Weights of a small GPT-style language model, trained from scratch on English Wikipedia.
Architecture: RMSNorm before each block, biases, tied embeddings.
Training: a variant of Adam for these matrices, 170M tokens, 10370 steps.
MLP neurons of a small language model. Each row is named by its layer, matrix (gate and up: input weights) and neuron, and shows model dimensions 32-127. Each number is 128 + 32 x the weight over its row's rms, rounded and kept within 0 to 255. A neuron's up and down rows have the sign that makes its largest values positive.
After each neuron's rows, "fires on" lists the tokens most often at its 100 highest values on Wikipedia text that the model never trained on.

L3.gate36 [115  79 203 142 138 114  91 167 119 115  52 201  69 134 148 152 104 140 105 118 123 101 162 112 138 116 140  75 126 111 114  69 158 154 174 118 149 139 164 119 196  79 109 102  82 166 154 105 161 128 140 147 108 116  83 150 161 150 109 148 153 170 142 140 136 128 113 125 106 155 110 159  94 143 193 142 214 114 126 148 133  90 109 132  70  95 126  71 158 137 186 132 172 112 151 124]
L3.up36 [ 94 117 155 181 164 102 168 179 179 140 111 132 101 105  90 140 126 131 133 134 184 123 171 187  85 132 137 108 125 124 191 209 111 110 106 129 144 137  98 183 172  49  99 109  98 160 159 128 185  80 152 128  86 136 136 134 147  97 132 153 164  91 150  88 120 135 149 150 161 176  92  84 123 169 156 131 131 125  74  50 118 138 154 124 201 146  72 130 122 140 153 160 105 136 131  84]
fires on: "or", "ti", "ci", "i", "chi", "-"

L9.gate67 [ 39 138 149  97 123 123 151 152 179 125 153 120 129 160  96 166  93  80  90  76 144 176 144  73 126  90  89 110 119 133 161 208  75 134  83  77 147 104 132  91 140  95 139 134  96 123 164  85 108  83 130  93 168  62 129 138 103 177 119 133  98  96 137 160 126 154  99 120 153 174 132 118 137 124  34 142 168 202 145 170  85 187 130 136  81 148 153 152 147  92 125 178 157 116 150 150]
L9.up67 [115 109 104 168 121 214 175 164 107 122 168 124  90  99 101  98 147 103 157  77 109 134 127 129 113  87 108 153 123 190 108 120 144 124  91 139 141 140 146 208 128 135 163  79 151 160  95 152  85 175 118 155  94 164 154 123 143 125 106 124 110 174 128 131 160 132  75 113 104  64  98 131  98 133  99 140 111  96 106 195 114 117 166 103 149  94  96 153 158 156 133 137 125 136 167 188]
fires on: ".", ",", "n"

L3.gate89 [ 98  67  72 134 120 148 120 144 155  65 162 143  96 120 126 123 121 125 145  98 115 118 173 138 105 126 215 144 102 100  39 155 141 154  98 205 126 104  84 140 103 149 139  89 109  88 129  84 107 136 125 159  79  96 161 102 142 131 120 121 135 162 140 173  61  84 154 135 156  62 119  92  89 133 105 123 156 133 113  99  93 141 130 114  11  56 113 130 153  84 129 110 132 148 123 173]
L3.up89 [160  91 102 165 125 170 134 161 171 127 172 101 152  84 132  97  93 124 103 144 125 116 172 167 108 183 197  63 130 121  68  92 144 168 114  94 172 145 142 123 107 131 100 156 122  95  82 145 115 137 124 158 114 100 181 145 105 128 130  61 115 124 171 100  98 154  92 155 137 124 140 114  95 160  66 166 102 130 133 124 171 176 121  99  83 147  98 188 103  83 159 106 140 177 129  93]
fires on: "d", "l", "ir", "s", "n", "ar"

L6.gate113 [132 194 159 130 146 131 142 171 134 120 105  67 143 129 138 105 177 140 137 174  69 108 100 149  98  71  95 102 141 152 153 138 180 155 173 101 127 126 144 162 138 144 175 190 111  94 100 115 117  93 116 126  99 105 114 153 148 144 184 133 168 154  47 116  91  93 185  92  98 141 110 141  90 148  90 136 196 136 240 108 146 171 139 154  69  80 153 147 113 115 143 102 156 141 135 136]
L6.up113 [112 135 130 130 143 133 151 143 135 159 145 130  90 200 170 101  74 135 121 122  88 128 123 130 118 170  93  85  94 179 167 198 124 200 113  99 170 124 148 143 132 155 114 108 138 143 129 127 120 111 126 165 182 110 180 196 150 105 130  77 197  94 185  50  73 139  53 113 108 126 120 145 109 139 129  99  99 159 119 221 105 138 155 169 198 177 168  93 153 113 120  71 171  93 143 115]
fires on: "\n", " inter", ":", "bu"

L6.gate443 [ 89  66 165 153 194  95  86 144 116 133 102 133 167 133 127 156  66 137 139 114 174 132 198 138 129 162  95 147 149 106  71  69 140 132 103 121 111 104 121 162 159 134 142  80 128 130 107 135 166 157 147 192 163 105 101 143 177 155 140 139 105 108 144 116  89 165 115 141 194 100  87 134 150  35 134 143 145 155 117  98 125 136 117 189 107 150  90 100 175 141 165 121 172 156 164  85]
L6.up443 [130 104 138 122 132 144 168  96 117 148 111 128 145 105  82 181 158  89 135 145 138 129  93 180 112 166 147 163  97 116 151 127 132 124 116 113 126 142 125 108 117 128 112  95 163 130 175  89 131  90 113 157  93  95 169 123 110  82 148 168  96 169  53 150 116 139 142 115  99 129 123 185  55  74 102  85 152 141  65  91 155 142  81 121 109 112 131 188 181 151 174 158 135 116  94  55]
fires on: "i", "ti", "il", "\n", "Ch", "us"

L3.gate226 [189  89 162 122 162 157 141 120 132 193  73 177 105  64 122 143 154 133 149 127  78 108 139 155 152 142 148 128 123 137 151 101 140 167  98  69 173 116  89 103  75 124  96 142 174 156  76 139 142 117 102  42 107  85  39 110 169 181 159 111  93  99 132 132 108 120 128 159  93  96 145 156 160 113  49 105 147 170 118  74 142 159 144 175 135 114 168  83 145 102 140 163 161 110 120 148]
L3.up226 [125 130 144 154  93  64 122 125  80 144 123 108 161 109 107 160 137 145 100 128 123 134 100 109 124 152  92 121 182 124 124 121 157 112 116 151 125  43 101  93  99 156 143  85 108  56  96  94 176 168 100 107 169 135 148  90 108 159 156 146 154 147 164 140 101 128 175 137 131 128 113 129 133 200  60 116 115 122 142 164 116 188 151 116 113  71 137  70  97  85 150 128 138 164 100 153]
fires on: " (", "\n", ".", "ion", ","

L5.gate464 [ 97 142 148 165 113  99 158 159 125  97  86 117 102 156  72 116  91 135 112 144  86 134 171 126 124 140  83 126 129 109 144 124 116 168  98  96 174 131 141  95 135 140 131 153 146 147 140 166 113 101 188 100 180 134 173 132  74 102 100 101 134 133 120 135 133  81 113 154 148  88 107 110  72  93 116 169 185 173 145 190 149 149  93 124 121  94 177 101 116 148 111 124  78 152 170 151]
L5.up464 [ 77 160 149 163 108 141  61 122 105 136 135 120  61 111 153 162 153  93 108 137 165 108 149 142 180 187 104 123 116 170  61 137 124 145 159 101 130 181  54 159 108 101  85  93  87  61 148 159 110 108 100 103 110  61 121  53 113 106  77  89 113 181 158 158  67 123  71 113 130  71 120 116 124 153 133 123  94  92 181 142 143 130 190 105 165  88 165 134 142 126  98 139 114 153 145 144]
fires on: "w", "st", "th", "ter", "right", "y"

L6.gate639 [165  93 142 161 179 169 134  96 177 129 152 111 158 113 184 122 160 114 157 135 130 115 136 181 147 138 138 114 164  80  99 146 163 155 178 131 190  87 143  98  73 107 119 149 133 116 126 123  98  76 115 104  69 115 119 101 165 106 124 152 130 160 125 102 121 143 148 140 152 141  94 102  88 182  79 124  98 146  90 110 140 117 131 170  90 145 108 162 131 138 170 150 114 152 184 118]
L6.up639 [118 153 115 121  80 134 168 149 157 144 174  29 129 103  90 131 130 102  85 162  45 153 142 117 131  73 116  79 125 104 128 108  99 154 115 107 155 117 170  84 163 149 120 151 157  77  77  77 147 122 126  65 141 118 138  84 118 144 136 148 148  95 134 104 121 143 105 159 131 121 144  75  76  95 153 166 112 188  90 176 162 133 194 106  91 127 131 153  73 153 115  95 124 140 140  67]
fires on: "-", "s", "d", "|", "n"

L6.gate301 [116 132 146 154  72 123 107  81 150 125 176 114  97 109 100 180  91 131 104  94 101 108 181 118 116  48  84 119 130 181 159 157 130 148 168 114 163 130 123 165  86 153  68 157 103 152 134  71 138 106 102 152 114 203 142  98 110 157 128 204 109 119 126 160 132 125 119 130 153 131 118  82 128 131 191 110 144 160  85  89 133 135 149 177 104  98 100 213 149 161 125 131 139 115 106 107]
L6.up301 [120 114 142 126 109 169  83 100 120 127 118 202 141  92 106 189 109 150 104 169 148 144 127 155 145 132 134 151 135  81  67  86  92 105 109 165 119 124 104  90 141 165 124 112 167 227  97 110 150 126 125 140 113  68 102 107 127 149 137  75 144 131  42 121  92 104 171 122 109 109 118 120 146 143 124 137 117 139  80  87 108 112 111 110 105 156 107 145 146  49 148 141 140 137 140 171]
fires on: "ver", " However", "re", "on", "t", "in"

L5.gate608 [122  89 106 139 191 131 165  77 189 128 145 126 164  79 114 164 154 123 116  81 118  62 181 126 112 157 200 165 198  60 175 182 168 157 131  80 109 105 143 113 109 139 133  80 106 126 112 126 117 106 172  99 145 115 103 120 137 133 112 245 128 137  80 117 139 110 129 117 175 124 168 149 134 114 150 150 105 133 131 123 147 121 117 192  83  92 146 142 120 135 125 154 162 137 131 121]
L5.up608 [121 171 101 162 131 155 157 139 171 149 156 101  95 212 153 142 144 129 120 147 138 127  90  83 113 148 159  46  91  44 159 164 154  63  89 124 132 110  93  63 179 117 139 131 114 156 140 130  77 192 134 153 123 100 128 113 123 114 143 161 155 122  59 142 132 149 182 175  68 141 139 180  99  95 163 186 157 116 118 104 108 146 140 113  66 164 175 148 125 135 159 152  96 140 108  93]
fires on: ",", "^{", "-", "|", "or", "an"

L6.gate599 [189  77 104 100 103 153  82 124 122 108 140 167 159  63 158 148 138 132 126 150  73  89 154 120 139 107 109 123 136 151 143 149 125 162 126 151 173 109 122 167 123 121 117 106 168 121  82 112 159 103 157 119  37 104 139 156 165 135 148 127 102  86 121 153  89 146  82 131  75 114 178  86 194  58 136 199 137 154  98 110 130 157 149 186 112 183 179  83 201 131 173 135 190 184 135 129]
L6.up599 [220 169 111 134 135 118 164  86  99  93 134 204  90 101 116 119  71 127 148 145 128 145 104 134 164  75 117 138 156 122 162 206 152  88 132 115  92 100 124 128 140 141 113 166 162  66 117 118 133 130 142 127 124 129 170 105 128 132 164 171 124 149 120 157 139 131 121 202 103 109 176 112 121  65 130 170 128 117 131 124 156 133  95 158 159 107  98 185 126 124 128 142 115 107 108 136]
fires on: "\n", " su", "ed"

L3.gate563 [119 148 138 151 146 160 121 118 130 100  85 104 163 152 102 121 114 137 180 138  87 113 120 208 122 107 109 139 135  96 148  55 137  93 190 126 211  87  92 165 165 131 168 159 132 143 164 114 134  80  84 127 112 110  83 145 129 188 111 150 167 155 138 120  83 143  89 107 137  76  96 151  93 135  27  25 139 139 107 121 123 146 128 169 164 109 129 167 173 164 148 165 134 110 123 161]
L3.up563 [102  72 144 109 192 144 138 190 149 198 152 138  93  89 127 120  97  57 101 135 196 163 105 135  93 109 140  96 166  93 123 114  95 175  91 145  93 106 144  61 120 179 104 106 146 107 107 120 136 134  79  80 129 137 183 132  76 133 113 122 143 118 114 128  95 129  71 110  93 113  60 143 128 124  87 123 138  84 145 158 167 109 159 106 166 172  73 125 169  97  98 156 145 129 173 123]
fires on: "d", "ol", "v", "ud", "fer", "ic"

L6.gate173 [124 172 139  89 150  81 121 153  97  77 161 178  66  32 133 153 118  80 118 100 113 108 128 116 160  67 141 137 103 137 115 145 124 130 103 102 162  63 119 163 134 133 149 157 108 212  55 129 120 102  91 109 147 143 157 121  99 160 104 133 173  69 117 178 119 103 138 114  96 163 149 102 148 131 100 118  96 183 203 123 116  77 179 113 196 166 123 132 155 151 108 110 125 180  75 145]
L6.up173 [ 94 113 140 155  92 115 120 197 148  91 134 156 172  84 117 126  61 167 121  77 121 132 143 150 136 192 130  77 163 131 101 116 156 173 152 137 176 116 109 152  95 112 146 101 175  61 152 112 137 139 157 121 133 150 144 154 175 125  87 167 145 157 159 168 155  93 162  72  58 178  89 113 161 132 131 132 138 119 138 159 120 100 104 130 111 146 153 162  76  99 120  92 108 145 145  47]
fires on: "p", "P", "S", "s", "d"

L8.gate338 [119 124 122 118 100 169 115 138 117 153 119 175  98  79 165 149 169 196 147 131  74 142 155 159 131 176 154 177 113 156 136 101  91 153 151  83 209 114 168 142 129 144 137 119 153 123 144 136 139 160 105 160  42  62  89 133  65 125 129 152 102 121 150 145  78 170 104 116 168 138 215 124  63 145  82  68 126 120 171 159 153 129 106  87 166 131 119  76 133 149 182 173 148 162 100 149]
L8.up338 [ 38 126  89  97 196 128 138  91 178  89 160 114 157  54  96  89 160 131 141 133 190 138 116 137 170  77 111  34 150  70 129  78 126 161 167 119 111 107 135 112 126 114 149 158 187 139 134 147 144 129 125  90 139 114  99 121 172 127 102 120 115 145 111  90  73 133 119 109 127 123  76 105 111 111  32 123 152 100 141  96 146 104 154 102 187 125 126 143  86  81 165 100 102 141 123 144]
fires on: " de", "d", " re", " of", "ir", "ud"

L6.gate338 [127 192 141 161 162 142 145 120 131 109 157 124 151 105 147 114  94 111 116 114 109  63 133 118 135 109  93  80 135 153 147 138 168 148 132 107 148 143  97 110 120 154 108  92 123  96 138  74 115  63  59 121 126  81 106 184 128 197 105 169 134 175 121 149 118  75 140 131 135  91  90  70 151 125 132 137 116 126 147 110 124  98 160 108 197 161  76 169 142 143 110 120 133 163 143 125]
L6.up338 [102  97 143 136 182 125 158  78 133 109 139 145 143 136 147 160 150 163  26 137 175 120 129 123 155 104 139 137 108 165 161 100 156 117 167 113 124 134 142  55 135 171 114 130 100 174 203  77 140 179 107  70 157  86 138 114 160 198  94 173  79 188  99 148 110 141 127 152 158  82 108  97 129 158 157  92 132  94 105 109 187 108  66 125 181 107 145 154 172 105 109 139 167 166  87 107]
fires on: "d", "t", "s", "on", "S", "n"

L9.gate388 [148 118 141 122 134  86 121  86 154 213 157 121 169 128 104 110 137 152 108 114 123 176 181 134  91  88 128 127  97 140  69 149  99 151 148 192 161 161 194  82  99 129 110 107 181 156 113 123 124 137 126 140 216 158  91 166 118 154 123  85 124  79 115 100 122 151 112  90  72 112 177 108 145 157  76 143 105 100 105 144 167 139 138 136 123 133 156 143  98  70 128 148 159 131 164 142]
L9.up388 [131 111  55 188 202 115 146 157  97 111 169 123 104 144  76 107 136 130 114 140  89 180 212  93 106 157 171 123 140 135 127 126 111 148 110 169 115 170 115  92 109 166  78 129 145 155 127  79 164  76  94 162 112 154 151 172 159 117 111 100 114 123 126 174 122  94 123 111 130 139 168 111 116 116 153 174 108 146 137  78 134 133 170 138  89 106 178 203 104 126 135 169  79 116 127 137]
fires on: "n", "t", "s", "c", "'"

L6.gate134 [124 219 102 144 187 129 154 131 115 136 143 147 115 141 104  86 100 161 143  94 157 140 151 139 159 144 159 113 111  91 106  88 136 154 146 109 193 120 137 169 105 158  77 139 137  96 129 110  94  92 143 176  74  63 144 148 143 163  79 184 129 106 171  83 152  86 128  85 119  94  81  74 110 166 119 166 132 199 109  97 131 170 122 139 133 142  84 139  98 130 154 162 106 133 121 129]
L6.up134 [143  88 131  77  71 106 197  56  94 124 129 142 146  96 226 167 135 129 123 178 126 115 140 133 107 120 122 129 162 176  81 112 135 160 134 172 221  63  84 173 162 139 127 145 120 105 138 117 129 136  89 130  98 135 122 164 161 128 117 128 132 131 123 153 134 114 150 110 123 140 144 125 150 125 157 116 113  93  97  59 161 108 105 118 152 121 106 152 162 141 143 137 117 134 130 147]
fires on: "d", "s", "ed", "A", "ll", "id"

L9.gate231 [139 136 126 216 146  89 133  74 126 163 133 105 108 141 162 108  82 145 132 126 131 149 150 156 160 171 159 133 137  69 167 117 123 148 115 172 124 173 122 172  91 134  99 129 153 125 133 110 123 144  93 216  98  95 122 152 129 132  48 122 107 133 163 134 120 101 162 110 154  98  84  52  62 180 124 151 104 113 122  97  87  82 110 148 168 150 163 171  83 133  29 158 111 140 142 162]
L9.up231 [128 127 152 124 110 155 120  45 112 100 154 128  64  98 129 158 130  82 113 128  99 118 112 131 115 134 107 120 141 131 181 129 118 170 147 151 125 160  81 144  99 116 126  98  91  56  70 126 139  91 166 139  67 165 124  88 119 149 187 127 199 112 139 188 130 111  99 197  89 106 163  98  96 148 129 106 148 118 100 128 187 112 144  94 143 188 150  63 126 142 120  65 146 116 109 159]
fires on: "s", "F", "V", "t", "f", "A"

L8.gate260 [142 109 127 126 155 154 109 175 105 167 146  93 140 104 182 118 118  81 163 106 114 138  90 158 108 124  99 129 144 130 111 131 124 190  95 143 108 164 105 192 166 135 159 141 125 172 164 140 102 165 134 112  32  56  78 127 104 111 134 170 139 184 124 180 123 118 165 145 129 149 137 105  88 176  93  88  91  94 104 116  79 112 142 190 126 178 117  44 123 140 184 104 176 161 122 145]
L8.up260 [126 134  96 106 149 147  74 122 145 146  92 130 222 128 137  99 109 163 115 162  89 177 141 125 164 148  83 120 122 144  74 185 141 185 159 100 129 136 100 149 107 103  81 119 141 158 116 116 149  95  82  78 124 152 123 114 181 137  86 186 107  93 153 116 126 119 103 153  96  93 185 135 121 129  68 141 125  97 100 168 178  82 124 122  98 112  82  66 158 104 119  86 132 106 175 188]
fires on: "s", " po", " re", " Ro", "{", "ud"

L9.gate602 [158 154 111 158 101 138 126  99 148 107 126 222 130 114  91 128  96  93 121 133 131 123 149 179 115 106  85 135  96 165 141 141  90 155 130 115  80 108 109 208 139 124 143  78 117  99  60 117 125 120  96 103 100 162  77 131 122 120 108 133 138 144  61 164 128  66 114 129  99 162 111  99 130 185  70 166  58 116 158 120  62 124 141 160  72  85 154 172 108 116 126 123 122 147  54  98]
L9.up602 [141 101 176 122 104 173 112 148 120  75 120 152 128 140  93 126 155 113 136  97  96 130 151 185 147 170 107 126 166 130 114 161 146  83 194 137 116 143 113 130  97 119 123  57 160 153 168 112 156  93  94 116 104 119 158 136 153  86 100 120 171 127 139 214 171 143 169 150 129 169  94 156 112 132  89 189 128 146  87 109 116 128 156 107  63 125 103 146 141 122 140 131 167 150 169  62]
fires on: "s", " U", "vi", "S", " I", "U"

L9.gate581 [ 98  91 157 129 130  85 118 165 186  79 107 142 155  89 160  58  65 156 147  91 137  71  97  51 136 141 165  98 116 143  65 130 112 122  62 110 124 195 133 151 148 125 146  87 167 156 117 177 162 165 145 133 137  73 137 114 160 149  60 135  95 182 142 176  99 134 121 101 126 100 113  38 105 183 120 119 134 120 109 122 107  99 156 137 154 121 124  88 157  75 117 130  54 171  91 103]
L9.up581 [162 158 120 154  91 113 180 150 133 113 177  86  79  90  92 104 109 156 143  84 144 166 182 143 142 146 166 153 112 131 137 113 126 136 143 143  58 138 110  93  77  90 143 168  81 132 109  95  89 161  94 223 128 110 115 170 152 100 163 142 181  72 119 135 115 120 141 105 142  85 169 166  77 108  96  64 162 119 113 124 114 108 155 123 106 135 148 124 120 149 147 118  87 125 117 111]
fires on: "D", "W", " W", "B", "H", "R"

L3.gate322 [124 105 123  90 125 115  70 160 148 122  99 171 139 108 185 181 127 132  79 141 120 120 143 109  88  69 139 115 128  73 128 168  98 123 128 126  67   5 107 136  86  83 127 110  92 106 111 100 163 137 161  92  83 105 128 113 124 124 133 133  92 151 149 141 121 144  73  97 126 170 114 117 178 147 169 197 162  97 143 125  59  95 114 134 135  82 111 136 141 104 169 141 118 122 102 148]
L3.up322 [164  66 101 172 113  87 151 112  54  95 146  61  83 103 105  62 119  86 116 154 131 137  96 126 132 105 141 124 110 122 124 167 169 137  54 133 113 148 107 147 111 117 164 131 130 164 143 152 156 147 124 126  93 145 140 110  81 126 163  82 147 103 141 140 123 155  69 156  98 158 170 114  90 136 160  76 131 139  86 127 115 118 177 120 166 100 123 118 152 138 139 121 105 112 138 147]
fires on: "ical", "/", "_", "ative", "-"

L3.gate464 [138 125 146 148 159 102 153 114 125 120 100 193 109 165 145 142 141 158 144 112  46 109 156 123  74 115 158 121  74 113 161  97 112 152 179 113 162 118 146 146 141  59 107  94 173 103 104 142 144  99 161 137  75 134 104 180 133 119  95 196 137 162 147  42 111 137 127 136 127 121 127  63 163 122 106 173  94 183 102 131 170 143 122 130 136 144  79 112  61 198 103 144 151 150 195 143]
L3.up464 [140  91  94 146 158 149 166 174 179 150 101 132 141 152 163 131 161 172 124  84 166 109 176 119 109  88 138 102 103 110 132  79 178  96 139 161  99 166  82 131 120 101  60 142 101 104 159 143 159 145 143 170 117 126 168 102 123 132 205 125  63 154 134  52  95  97 132 164 155 135 135  86 140 102 184 131 101 158  91 123 113 174  48 115 112 167 104 132 194 156 189 130  93 155 109 154]
fires on: "a", "i", "an", "ti", "ian"

L9.gate349 [146 147  92  92 153 125 126 108 145 162 127 109 151 116 128 168  94 184 144 154 141  94  77 120 128  83  90 108  74 137 151 154 135 109 142  93 155 156 167 165 145 129 125 118 126 111  67  89 165 124  85 108 107 103 121 178 129 167 168 144 154 114 132 128  79 112  95 146 127 162 186  85 111  97  91 140 193 119 159 121 103 113 156 175 132 158 100  80 157 153 116  93 177 149 155 123]
L9.up349 [107  97 111 169 123  75 134 119 191 165 109 167 140 126 157 105 144 129 146 142 111 115  91 181 170  90 122 159 113 110 171 198 150  71 102 147 115 102 120 151 103 142 101 151 131 108 154 205 132  78 104 142 146  95  67 136 127 187 186 108 117 151 173 195 179 149  92  85 144 104 124 215 168 126 138 133 174  78 167 113 100 111 143 154 136 230 133 138 144 104 108 132 157 110 148 122]
fires on: " g", "ce", " mo", "\n", " Po", " Mo"

L5.gate204 [ 84 117 105 110 155 108 106 158  68 107 101 113 108  83  98 161 118 167 110 140 140 138 146  69 135  68 164 145 117 122 127 170 128 110 127 127  85  77  97  99  90 137 119  65 173  87  85 109 119 123 161 134 126 105 109  94 167 154  92 104 147  81  80 126  87 131  89  83 137 135 177 152 126 116  84 205 142  93  95  99  84 133 144  75 117 148 126 136 134 104 155 162 104  98 201 148]
L5.up204 [129 151 112 164 105 140 139 126 184  68  95  79 170 154 150 106 147 122 110 107  97 132 111  61 162 141  94 120 140 102 136  48 139  99 152 122 135 146  92 167  78 144 120 132 173  99 126 148 117 102 132  90 125 139 165  60  83 133 142 126  97 103 146 110  73 135 108 174  97 158 170 117 136  59  87 161 180 167 120 141 125 140 136 168 104 111 147 140 154 114  89 138 165 154  78 119]
fires on: " and", "-", "ed", "ative", " &"

L6.gate268 [ 95  86 125 134 151 155  99  91 148 105  82 187 106 143 124 131 143 149 114 115 130 100 144 158 122 131  82 114 142 187 164 159  47 155 112 102 153 146 110 123 178 121 152 105 165 162  98 172  51 113  91 170  89  97 101 149 132 165  82 153 119 120 191 149 138  98  94 149 104 152 136 110 144 164 124  94  94  98 122  88 118 129 154 124 177 105 149 173 124  91 114 175 130 157 230 109]
L6.up268 [ 89 159 159 178 125 183 136 205 144 124 138  94  87  72 136 117 136 144 166 105 151 111 168 108 165 133 193 149 109 129  54  57 197 136 104 155 149 121 180 125 170 131 174 152 119 174 137 160 126  97 179 157 129 127 111  88 104 158  94 132  91 114 109 155 107 111 124 112  86  95 100 112 143 107  98 113  81 132 138 140 136 152 182  89  81 105 139 166 185 104 110 118 163 138 164 139]
fires on: "n", "y", "man", "g", "s", "son"

L9.gate169 [104 104 125 142  94  82 146 140  91 146 129  76 110 148 163 139 116 113 182 128  67 133 139 156 103 159 135  91 128 171  95 112 120 146 125 125 150 184 158 116 145 185  86 176 167 118 124 128 204 121 138 110 127 139 127 146 130 155 211 139 179 130 113 135 127 132  94 142 132  83  99 163  88 155 169 129 170 165 119 152 172  92 141 130  91 159 106 119  89 132  76  58 109 105 113 191]
L9.up169 [148 129 107 192 151  60 164 120 116 120 157 151 122 114 102 202 117 158 132 147 181 153  80 111 166 122  98 124 118 136 122 138 184  81 106 206 104 149 153 105 165 146  70 155 149 126 147  86 139 173 132 151  78  95  92 168 118 125  93 131  71 150  91 194 145 152 118  86 134 122 183 136  88  83 135 134 128 116 110 115 123 156 162 126  81  95  80 146 103 120 150 153  49  73 136 111]
fires on: "u", "n", "ed", "ul", "r", "s"

L5.gate159 [135 141 132 162 116 155  86 168 177 145 118 132 102 125 169 109 132 175 165  47 165 117  91 142 118 157 107 155 131  97 150 168 101 102 129  45  90  68 188 122  89 105 107  71 176  97 162  72 200  88 125 122 151  87 116  76 117 139 102 160  91 107 130 182  93 107 166 149 131  96 175 132 115  78  77 107 118 132 122 106 103 170 109 133  92  66 167 140 162  57 125 147 136 121 129  93]
L5.up159 [171 171  84 116 140 109 171  96 107 106 114 175  96 139 153  99 152 140 169 112 160 121 124 124 128 125 138 175 129 181  83 192 125 123 192  98 138  81 105 124 107 134  73 121 145 127  96 119 137  83 130  84 124 181 125 107  89 151 122 112  55 113 160 121 112 161 102  84  88 123 142  80  74 110  75 126 140 105 100 137 121  52 124 111 157  96 105 150 177 110 108  96  62 198  89 157]
fires on: "er", "der", "le", "ter", "n", "de"

L9.gate285 [113 119 159 101 183 159 171 148 212 114 128 180 131  77 156 143  77 111  98 139 109  96 131 113 153 148 133 103 129 131 124 178 150 145 114 146 146 171 123 140 110 151 180 131  86 107 136 155 118 106 108 149 127  36 157  83 137 173  82 172  33 123 174 106 127  94 111 169 108  83  99 171 116 139 102  85 174 143 175 114  97 137 152 111 161 122 134 160 128 137 122 127 187 164 134 173]
L9.up285 [208 161 115 121  95 120 205 135 129 111 127 138 209  67 165 123 111 105 149  94 215 110 159 153  98  88  84  55 131 114 111 103 118 151 118 150 107  64 148  88 128  99 114 155 136 129  69 135 115 164  88 100 168  77  87 132 176 136 118 126 116 126 128 153  98  73 175 100 115  89  84 173 119 138 127 139 187 173 109 131 100 144 112  97 117  79 134 159 113 119  70 142 112 115 115 145]
fires on: " G", " J", "W", " W", " Sh", " Ch"

L9.gate78 [ 93 101 130 128 142 120  90 166  98 145 151 219  84 136 152 106 102  89 158 184 122 114 139 160 155 184 122 126  77 133 117 169 157 169 120 110 128 166 147 108 137 158 155 155 133 115 161 115 168  69 119 114 179 172 142 181 180 154 115 148 144 164 147 134 102 121 140 154 165  66  83 107 100  93 127  95 165 144 128 208  80 112 182 205 124 138 178 124 120 129  93  84 151 160  78 186]
L9.up78 [121 148 150  74 154 201 140 112 104 111 130 153 117 139 116 105 112 113  76 119 117 118 123 108  81 115 124 113 107 172 126 139 158  96 184 114 119 132 110 119  74 120 111 143 106 113  95 124 149 136 172  92  95 174 162  99 119 114 137 123  70 177 171  68 187 156 165 145 134  83 165  81 136 165 106 169 129 182  74 149 131  63 124 103 127 141 134 121  76 146 105 170 159 196 120 104]
fires on: "ent", " w", " person", "ab", "ar"

L5.gate503 [108 188 157 169 153 154 120  92 132 147 131 135 129 155 145 125 118 161 195 112 124 114 152  73 168 102 126 168  96  83 146 191 144 166 134 141 181 145 192  99 145 109  81 121 168 132 189 153 179 136 154 151 114 136  96 170 143 100 131 153 127  28  96 130 101 143 115 111 126 175 155 109 149 126 139  73 129 115 174 125  92 109  83 185  77 152 121  77  94 198 139 148 160 133 138 145]
L5.up503 [111 207  96 146  83  87 103 122 163 121 154  80 101 157 139 112 112 188  85 138 150  75 154 140  91  73 168 171 147 142 167 117 100 158 110 172  74 180 127  76 136 152 117 112 128  92  79 122 127 141 104 131 119 134  70 153 116  39 138 146  70 142 136 151 105 100 122 133 135 177 203  73 133 120 123  96 118 127 148 149 107 135  92 116 135  65 167 156 121 135 123 105 133 162  85 105]
fires on: "t", "s", "n"

L9.gate143 [131 152 162 109 158 126 151 112 166 136 156 157  96  93 140 124 103 166 131 127 100 121  71 120 178 123 138  97 158 115 140 123 138 150  98 160 200 110  83 188 116  62 147 120  90 142 145 148 125 131  99 157  70 153 166 102 102 108 127 132  88 180  82 138 113 103 202 145 152 170  72 136 145 154  97 146 151 180 113 121 113 128 118 127 103 148 173 198  88 151 132 167 110 141 165 149]
L9.up143 [159 152 139 142  98 122 169 144 127 164 224 128 104 137  79 173  87  67 149 161 189 105 144 164 102 116 162 101 112  98 164 125 155 182 111 158  97  79 203 143 164 133 151  91  98  88 146  86 131 166 111 126 138 101 126 113 162 147 117 167 162 164 169  96 107 111  93 109 126 128 100 104 101 104 114 127 160 137 142 141 189 175 175 153  99 137 101 122 127 132 125 173 162  96 170 161]
fires on: "s", " C", "f", " J", "th", "-"